Weights of a small GPT-style language model, trained from scratch on English Wikipedia: 9 layers, attention and MLP in parallel.
MLP neurons of a small language model. Each row is named by its layer, matrix (gate and up: input weights; down: output weights) and neuron, and shows model dimensions 416-511. Each number is 500 + 25 x the weight over its row's rms, rounded and kept within 0 to 999. Numbers have three digits each. A neuron's up and down rows have the sign that makes its largest values positive.
After each neuron's rows, "fires in" lists the words (lower case) most often at its 100 highest values on Wikipedia text that the model never trained on. A number after a token or word is its count.

L4.gate189:491484482500467449516493500447487499506497471513523532530501495559507518487491485473520507505498505500512534450516515538489479495534503481497503525519540506460476508498452500473541427504485526521497487591489501484455458492564496497478521485479447485507506527490511519530458506511515461479
L4.up189:463538526488468504445515545514520500492508457477493531527507487531532521512468542515456502504498558505500471531468503478466534531533514525475494507531491515502508511507485463522498488464506516512497500467542531473496463476489493515476557481488474490535496499509480513504508509532504530504
L4.down189:499502493517511483524509479507501480515477490488493488502512519450494491438501503494490469494499465474468462479516480597497513474477512467509489487500492458498493476500521485481508546495508514477489488498493486480499517494500482540490454480506521502503476427443539519486506479510474494482
fires in: "is" 32, "are" 8, "richard" 7, "be" 6, "dodd" 5

L4.gate736:496489523538510497498465499473484485493443540481449524472554495477503532457512472509483484504499492482496476525471502538520507475495505545444467468493515493512488490501525473521506499515498525501474480503498465544488564508504470533491525484472483525551510509498484542532485470511493484478
L4.up736:470453469504500438521439488481544493453491450483504542484479506539499489507458516484520515492522463467492530493465525484511461466547481465450496478500523512535478503468517475496548483516495529499487480506503509469482511465509528507462505472515505530530509492487484494547495502462436520503
L4.down736:537493524546496520496489463521444517516458526485494470475488499491482541491519500562464561506468496483479460520491481523524518504510505542525487520512488564461503496519489505494474532513510507545499520498505455477451531504465505542493473534496474461503527490527475519469529484524545508513
fires in: "de" 40, "re" 8, "vidzis" 4

L4.gate1755:448522491483501488482492501524534483487503511518475529489464471506543496496471465475521490505547489540462449484526534464526541552495521489514520471460509539472487483516443534470494535467463546505500473515516546536506478516504519477536518494532497510462499465503530503524483551511523493450
L4.up1755:493495469513529491521481496542502531474464500468492529449516487531503556464517538457516442464542464524452546487505501502533509515510520517523499503507507531476493506492495522471520515486472527509486512519485455500470519505481472500486533523488509484461523535497488486476510498509494509526
L4.down1755:507518536474461517477507496469508458479505515514492465508505484506482440511456479547508546501477509458523443523517552482467498460494479486455492537494494459489491478490501485483462500529508525426501483472503540481528498490533502483479520463513505547501485465538540463521529491490525525493
fires in: "it" 31, "team" 15, "this" 4, "line" 4

L4.gate1188:451514547503448491533502484545513490506483529531467505502482498526508520522472515484470507520492500475490503477494494498491502528509517485473480463506517478513546514471506470525448516546504524476537561497476496540536479509517490539544501515543493489514541491483495476512557461497526500490
L4.up1188:489540513494511470517503511515474518505508474518489497510492523480508498495524534508543489505545500527457530490509542476488451513492512506446491503524488503528516520547486494506485519476490472524459526475456509512474532503503456486517494503526482442510471460530411509491457490514515480513
L4.down1188:547466528530531558503501462515482431476480489498510525545487511523521455515467467547472534508470475444529497532514517470527478508478494442513517524534520464481485474500533537494529452498489555494489468542478492483490505528481545496515470478511511549498455524509513494480494537484530503441
fires in: "was" 22, "had" 17, "were" 12, "took" 6

L5.gate769:487481507540501488481482473477509504510517486497481481520496506524517482463484504490503496488501496535496483506495490529519495517481479486503481504534507515479520483472513519424484501525516515508532479519538538512498444548513490471494553464507460519477523509497480481492546500493518465487
L5.up769:528532507541534441499502521452516539501487480494492501491503474491543522470473504477514507504493483488483481495512564516458513477533498519487492458527484494507494491513489515488568494468473501527495515553449516510500500500537508521455522486503514520544495484509456519540514510507504557505
L5.down769:481487500479471527503521491536483472476496497508497499469494491530486503575502537503495490509522506500493492531482497537476495500474514474500524504510518507491499485505514500534522516520540484520493481479532503483449513461490467539505532490497520501499482483521522471466495485496467466519
fires in: "had" 44, "have" 12, "has" 8, "can" 8, "could" 7, "were" 6

L4.gate2321:503466502510472488516532499470484535481511506495476516516525494503510465484484509530449476503497536487525529524526516516496487514492498466520517480503511514527500490509494499474472523474505503464500575468498532560525474473487471512467499472470487512502505488527516513503482506474536531495
L4.up2321:525527465507523471474501490491512539466484414475508510479498453415476487525513460501520497508459486495489540496451502533488472496516520547527474489497507483517507459523528527542486510462427492504463495525520489524480511468514525487506480504471489507517510450514498478511517486448494500519
L4.down2321:536503510485489488479529522509507468492505514493525451493523504544520467530508486499438531521554492534490529533533507501482519517490521505482521488507489516502477549459449503498530519569518517496510493515500455510533544466498488477490512520488502508525526494461502526473492509493490493520
fires in: "at" 76, "atmospheric" 4

L4.gate2220:484528487489515514488529511483455482486517429522459527529464464500458488583545513531511504500522472465484523514496516505471483508486504484509505479491502522527502438527497488509505524535519477433469508489538552511519501548493455498518510515508459509501507480466546519479520525520531477495
L4.up2220:511487519473487467502461526525512502500505500545515493499511474483500493485510481521504524536494510520480516498559488476488486508490506548511468456526557488479525465482481458500484467503473499472494498477519494505484508497489520522523471460494529531505467539483509496509467507545494483502
L4.down2220:498500480515509485472506468502474517499518487483459486515486494512522515543504514509471508508483515500486485460484494521470488476517523453487496503514501482494458507559495502533482478546515470484518521484514511475541511490493511488478523527473476497525515454469529466460491491478459530479
fires in: "a" 31, "last" 7, "every" 5, "big" 5, "first" 4

L4.gate49:535453510518556480482489470511530495453572519513528536470458534492514504478477527488486487537448496511507513482479511516515465483494476547509508484471495493503536552481476455454505474490431509558451485505492550462484542496499495484491469527511511476520529507503505447530514505492523514467
L4.up49:490546477464519473514492527503465508488512428515504475487483442538540513511504524511495524551520519549471516505534493472481510491504550509517493506492510476488516522521532499466461502523465459461550492480532505501505498521465514476512531475538510491519472515525472466506470509463531471519
L4.down49:494513525489470508530497508516520485534511451457518490503472490524480474479488513470516527476535504517524508491476472492518513494508526504469492488468524504499505477441527492478522460505495493505544471526487519520538474495488495456491545520467460497522525483466532473505515500481486502511
fires in: "which" 74, "this" 20

L5.gate430:521494502523531440512473519511510521530507507472487503493493486461479533471485518522498489510510496490515516507501479535499483509556493487478462507511509498489577516531534460474469481491504502537491500506446526454524468473519492477474502503482559497486545467520491484517489481528512528488
L5.up430:533495528532507464522562544521493496494502515514493507496504485450480495477473505491505508489486497499518482498497501518470535477507548480499469486489502534506500517557533491495469521463474533487425493471539464510499477496515499451527522528505508484539510496467533529561511474506523500457
L5.down430:424471512470488526500501505480479460511494474529489530514482518527556478485484500495512484500516474519488504510483528469521538493461464490508487468485532515551428502527487495521509481501501516477504506525545416535517514502484525517522506527524487483517517532517499516499526521475526479466
fires in: "she" 24, "it" 17, "he" 10, "they" 6, "which" 5

L5.gate2152:488515487481489519492534500521512482516512550444501495497511537501496524477503474486444453519522483512481450479488504514536475508475486457521505553486509479460516531501499493498508481544501497511512525486475528518504495479524516513490478504478457523469502491494464516522513485488492498496
L5.up2152:454463512488517503475497517489485533505488514509485501451524497472489489500495500474480460479527463532539542524509462446504507497470507480528489480483514507481517474502446498489496494505549532474507526476496419510473510440518512517524503482487481538485509489483522473488448524497523524492
L5.down2152:527545535507513516519478475533511489499560524558507516534495512479528514533462429546511528502490475488476444517486479537480505510489506522509521483555508476497482560478492490487451444483458488539464482493470548514524513521464504486529470491538476453548453495550487482477536492529510514495
fires in: "born" 40, "was" 8, "television" 4

L4.gate1320:487512484501501473494442517543464528509533518515496484524455518507495525503472533511489523485520506503463481475509520491500519522527483496533494511513471505464548535495441526512497511529554467500502513518475487515496461450512514530548530503547462500543510532482492487481529491475493483480
L4.up1320:460506482518519498518509500517517518515441513492419490503514453486520503498495491518536466509471511465512476506496462496453543536530475513486492540482505522507487485518469553512498516490550494494537523532515429545528475493527510523480513539483482482459500511509505512533455508506530463520
L4.down1320:534500492493489513502528509504498466490538498515538501506507461523505495485501482533491486484533463537447497507482543507508501507503500468500493490481501527543511576550489482512530489535520525470483494510488540509449491497487503533487493474483492522536503481435486513501545502522460508488
fires in: "was" 32, "were" 32, "is" 12, "are" 6, "been" 4

L4.gate276:469514517472475484525553499517515500513517461509490574519516523513505530501472527494506514482501532513520476474505495441514483515470503524523497515498499496489502477489523518516457523518534518482492464512529507458494467487518513481508503517519454508477537516495455482528472531524509483465
L4.up276:509501505497471508514489495530489514495501484469486497512504482482477473510511512521472521485505511537486518511467552472516503524456536517485487473509540515503473497482487481480497565516503513478502526501511542525523471477516482527496507568481482526482476451496518552486491495470548533505
L4.down276:480527486530529497482518518492501504493543509499496469481492540480481511496494521482518477489496461461500481469481480506499520520527511474505505542495474497547497489499515549514534470487497450540507473508508459478471516502491521472521464464521508504514490510518532458484515507483470463505
fires in: "12" 35, "2012" 17, "11" 9

L5.gate757:556495523514474497526474550540494470455518500487418499486523506509500522516508471500495493496443474493500517494514544452495524485491508497519488480509502479490491500489466529515506515557471498511504546524461502508502505457504487496549486522507551543499487514515505523494495529483511490486
L5.up757:532467503511510518480493480524524477511487543527489462504511473536493509519492487497480523532499484494502522488499507474516480467506470496484521494512438499497457502539513491493491551514478476518509485550512483496459515461510543494525533480503478499539503498510480492489519523505491509508
L5.down757:506485486505517511526465504544470494521484488506520540473491471478560513492452531481501502480478520487559497488474510519504497503480525479510517512520512498471535522512445549493474502490488518511483530480463582489479471494481484511445445510497482510501505476518491570516485480524489498496
fires in: "were" 25, "was" 21, "are" 5

L5.gate726:558471516506490499499533467532501475487523493507479482489473497487471436545536494490524475505496520515490492514467484477489474473478462476545516546502513554493472474538505524492511559459466516471511484525475524522533549480522538530511493507509484500528506478494478462486484490540510488508
L5.up726:494497498512510517525485488490526512445540436532485513491528555523471478521470495505479524468553499496526519491523449495512543498489507503511509483489458515491500521487472517462520485514460478470542513478532497443520535509521530476517482495481510509456512505503538506465501500464509475467
L5.down726:578459513490515450533492509464508468465450520517501463538506540490509505453497479481514486536454519493471488466467513510509466493482532479536482533504505514510500504485496497516527498506559524518475486516500476540480492484508471562504489513513509489512494523487470500500544550499507502499
fires in: "in" 54

L5.gate1885:531486491496535528506492505455495490521473476512505495504573481542560503531483495522476506469518522497449457492507497505491477495460518519490539505510512465522511498511526509474505493432473516499448491467498462524498529486560456459462518490512474490497502468479515512531480466500467445506
L5.up1885:488475480526543509470526560483526505501490451551511502483528519481511533492506472503494484460466519500503508490463520498537532518483532490476511480517489490509514530439458471494513490565527485472527476563484490443493463491507463517465492522512529537509507519512474476473491517472504521490
L5.down1885:533474560501529450531475478508474539519530524475526532531511481558495489480481501543512518562478472493494456478501503499482514484447500510492495500489493504521453507506522548491482495497462517490454497499543488494488544501483478473477497503425513503484523436469514527499488437540467479534
fires in: "was" 44, "be" 20, "is" 12, "been" 6

L5.gate920:506528492487516503566478510508479503512513496500525496485525532523520523505555492502485437490469516497509514528526509484484499469500500478522495501524513473546513482482502438507487492469516513503524479477509475497494494539475511500437472509494495544505473509494492487499473503512490541560
L5.up920:553509491479461498543532527487477498504512491532501508504539515511543490503477498508469462501480532496480491477524497504518505444495483481538500495496517506482495474549462479499496474514484515456484492455511465492510479488529528521486476485514501515482457512485518501542530512492514531473
L5.down920:500496516480495523486488529492512516533462523523476464534512491485521523467460529519488514499536502517511494487487504541529490510475495497558486470479495517504473466524487464520494510499542486469476553535515482505522491466548509520494500492501498487483503510542508508500515520485476468488
fires in: "american" 28, "canadian" 16, "british" 12, "kong" 4

L5.gate755:513506521508515457482505527515470468483520479522467506522479498452475507488535522530503491491490503481485516509519501501484507525475477499520486502486502505462536534505521486471467512503526469457454509455550496511498510485510476499503502477503514492497504511491484493518530482540502520485
L5.up755:506545447493521492497523501479485531502489536491467519487523478468483503539524519494488499471518493491479511515508471509499473579512482534505459489480482479537541516530475505507507519475467508489490522477454454467521507523548534482546472500504458532506497528465511522493425500484537506493
L5.down755:487520568502500493462502474468530505508505479478488495518470501497521496481506479490538491542499523544467504529469473449487488506499504456474475476510507477490438498528471446493527485555477478492519478556538523528500501494494461528483447498481513485464519537473470498564536429511516535511
fires in: "a" 89

L4.gate1571:499489466525505470481510523459497493525502496486461534499510485525525490479508482557494536487550509513486446541512512492512468509475499468476527465521522509481530466515505501502532540509478490504499531525529474490450477469538491491527473455532458485500515464492498529502538537513510507501
L4.up1571:440533507534512510477536517460493494513486506508484465477538499482542512465469503481491471481518551464501480499525470522483504524500492530527510471476497465525503552490484534460527510506501468522516456461508477515438518472527512496491459468474520482533504475447493498543515470498500508504
L4.down1571:470515449450462480502487487538501502488512531527509484513479501497484504484490472467506519485476468494511455496484527483488551530498457510552530523510507520510510497521509529528503498490478478533489516496496535478509541466504494478532507494512455488505530520522506499532461514531499451493
fires in: "with" 67, "has" 19, "have" 7

L4.gate1613:523485497506500505526480517527513492453490457515525547525496537458545533547491476531477460513479516485512552538476526515495506526469508509515482491504524471508492481471481514501482467540528518540446505501468483558484445506472470469513469525487489497483528492466491503483491523528524503447
L4.up1613:479477495472509452496473467527457487472516441512532479502524489499521475496508512510471517516489494500467490512507497531493516525519474472452496504460520536517464486496469475477500484531499527510486483488496474495530525467538473484519507516472514465510465545515522495466523531505486477477
L4.down1613:490478497514441519495513484528481535559501521513488546507507460492470531475528508468514532487537490461527505515474489433487464499496482498487514495535505519511475512518530513509474503494480512494540480461512461490483527510466540520511524523488484549486536520494507502492463466493509479570
fires in: "one" 23, "each" 11, "following" 10, "every" 9, "only" 6, "any" 5

L4.gate1565:548480485576505490522480472519477494478476492523531487487516506530497534491471438460520497480505486538448509499503507498503504549451513507521526511471492513498527502540451527522455492519510526508484535532506532486471512478508425514516508549529482544505489506522455524523480515510487469501
L4.up1565:499526512472507531483566515508475497459520497470489529488498470483511451477517540463491513454519464487471501518466509497490541491462496484491507481481515492502539483494514489506495496516465517484485535479488486481467543472497490472456493513466548493474522525510491500475476519524484493498
L4.down1565:512499486479492500504457522496535482541509489504468441534527532501456512496516512545476510546490508489515525523503478515520463499561535482501496472471474487511507510446497490505503523493468457537529487469538461515535477504467547515568538526488508458520479507450528494509496523497527507524
fires in: "s" 51, "is" 10, "an" 6

L5.gate1786:515511430508492474518463489491477475491524489483457518509485471536494484501482492508481481467481500484491487517469518488472468530521494496480487492498470529515546419546478477475531470532528521534546492516495530453503506475522496513513462495528488539472527461472494540453512517511485489508
L5.up1786:495513535480485493474489529451510501516483472508521495478535483514511476495482507482505511484579494475485483472491482510512520479525494471506506521483466522489530494498499474479514495504485504482510518495509546466515506499531516538538487513466486480475537510473506455490494533505501510464
L5.down1786:498512555516436505511569520515485500493518498497465450474493499512486531522496443470548524451510510494520488567530510505484498483519530466434510505500465455508510494510464518513495499540496493507506464512510497508516529465478467487489527515505489523511498478503512534492489472481474525524
fires in: "all" 43, "only" 21, "each" 9, "just" 8, "every" 5, "both" 4

L4.gate1810:506434507500543489511491483466518510485467466529514500489544478492512522497480479491481497449542502485504507499496521507436538489483512474533483493520477472465486542491465509503487532527464523513458475517497458525520502490532527525472494493492489479466490436539503524496506518553516444475
L4.up1810:492466503456540507509522574476517503458501468495505466515515498507517467479495507494517523530489494514486486485554477484498516498527493477513533482461517467515527522486447477487509524481508502487506499483509461516487482521510520481483508509490488501483502475521521511507449481478502552491
L4.down1810:489523491490518542493471496529500496517494544497522485553492457480472520518522498535478493451562499524501531488458538481504451505477452503503473481487506546561450482510523539501477496485509516504496515526540499559555484463473494494504441522495505513511525505470485484501489505462480473488
fires in: "march" 13, "july" 12, "august" 9, "january" 9, "october" 7, "april" 5

L5.gate324:471525496531497547502519473512482519486518508472480498511478486483480470485482481524498516531451459513526499504502544508446447460458517478487485511538483454477462496468508500514497479499464524512507513496493483493498496540483507501503461461467465457469480443482522540498495516553504498499
L5.up324:480513499500513468494517523548489508487514485532480504519503544474523506534488486522440502526490473495545503522508481479516486569513516520491468476507501455483509506498490504500523472544489528503487503488483529522496488497479517527524499525474480501505536502497479501432500515545512511485
L5.down324:502502473483470489458488513488504455532541459500533467521476485468502549459492459502515464526476488488554518472479463534481537510476520508529493530548475515533530507467488545479458501507517504481454472530577480493494488536481489470496484503528458518505517463517469477510511502509479505491
fires in: "under" 28, "between" 28, "against" 10, "along" 4

L5.gate30:498496529495493484522475466511506480512513533485534458508492473454488518500507508490524494501512505509505511490514537471511490524513510502516488507481531519523438534461472503492526492509531514498475495513499463536513520537490484538463495492483517543471483463489538533525489464529549492523
L5.up30:496514551538505474518552511502531468459531515518489495521475504554497502476520490487475538505507510453527512532496516501524477479510479548498482453448498490533497513454504489468505521485508468497475488525511480488442528518457464461505506523505453546499497501484501541530480516535535448500
L5.down30:503478477501494514516513515496520517479510506471510442495554474507521459524511500474483462525496490518478511498488473485515509488516518496483469505497514514476520449523489493465510488479502487523483496528478490535526475536516512491457436521524453514503488513502487546497483460517470448500
fires in: "3" 26, "30" 9, "31" 6, "7" 6, "august" 6, "february" 6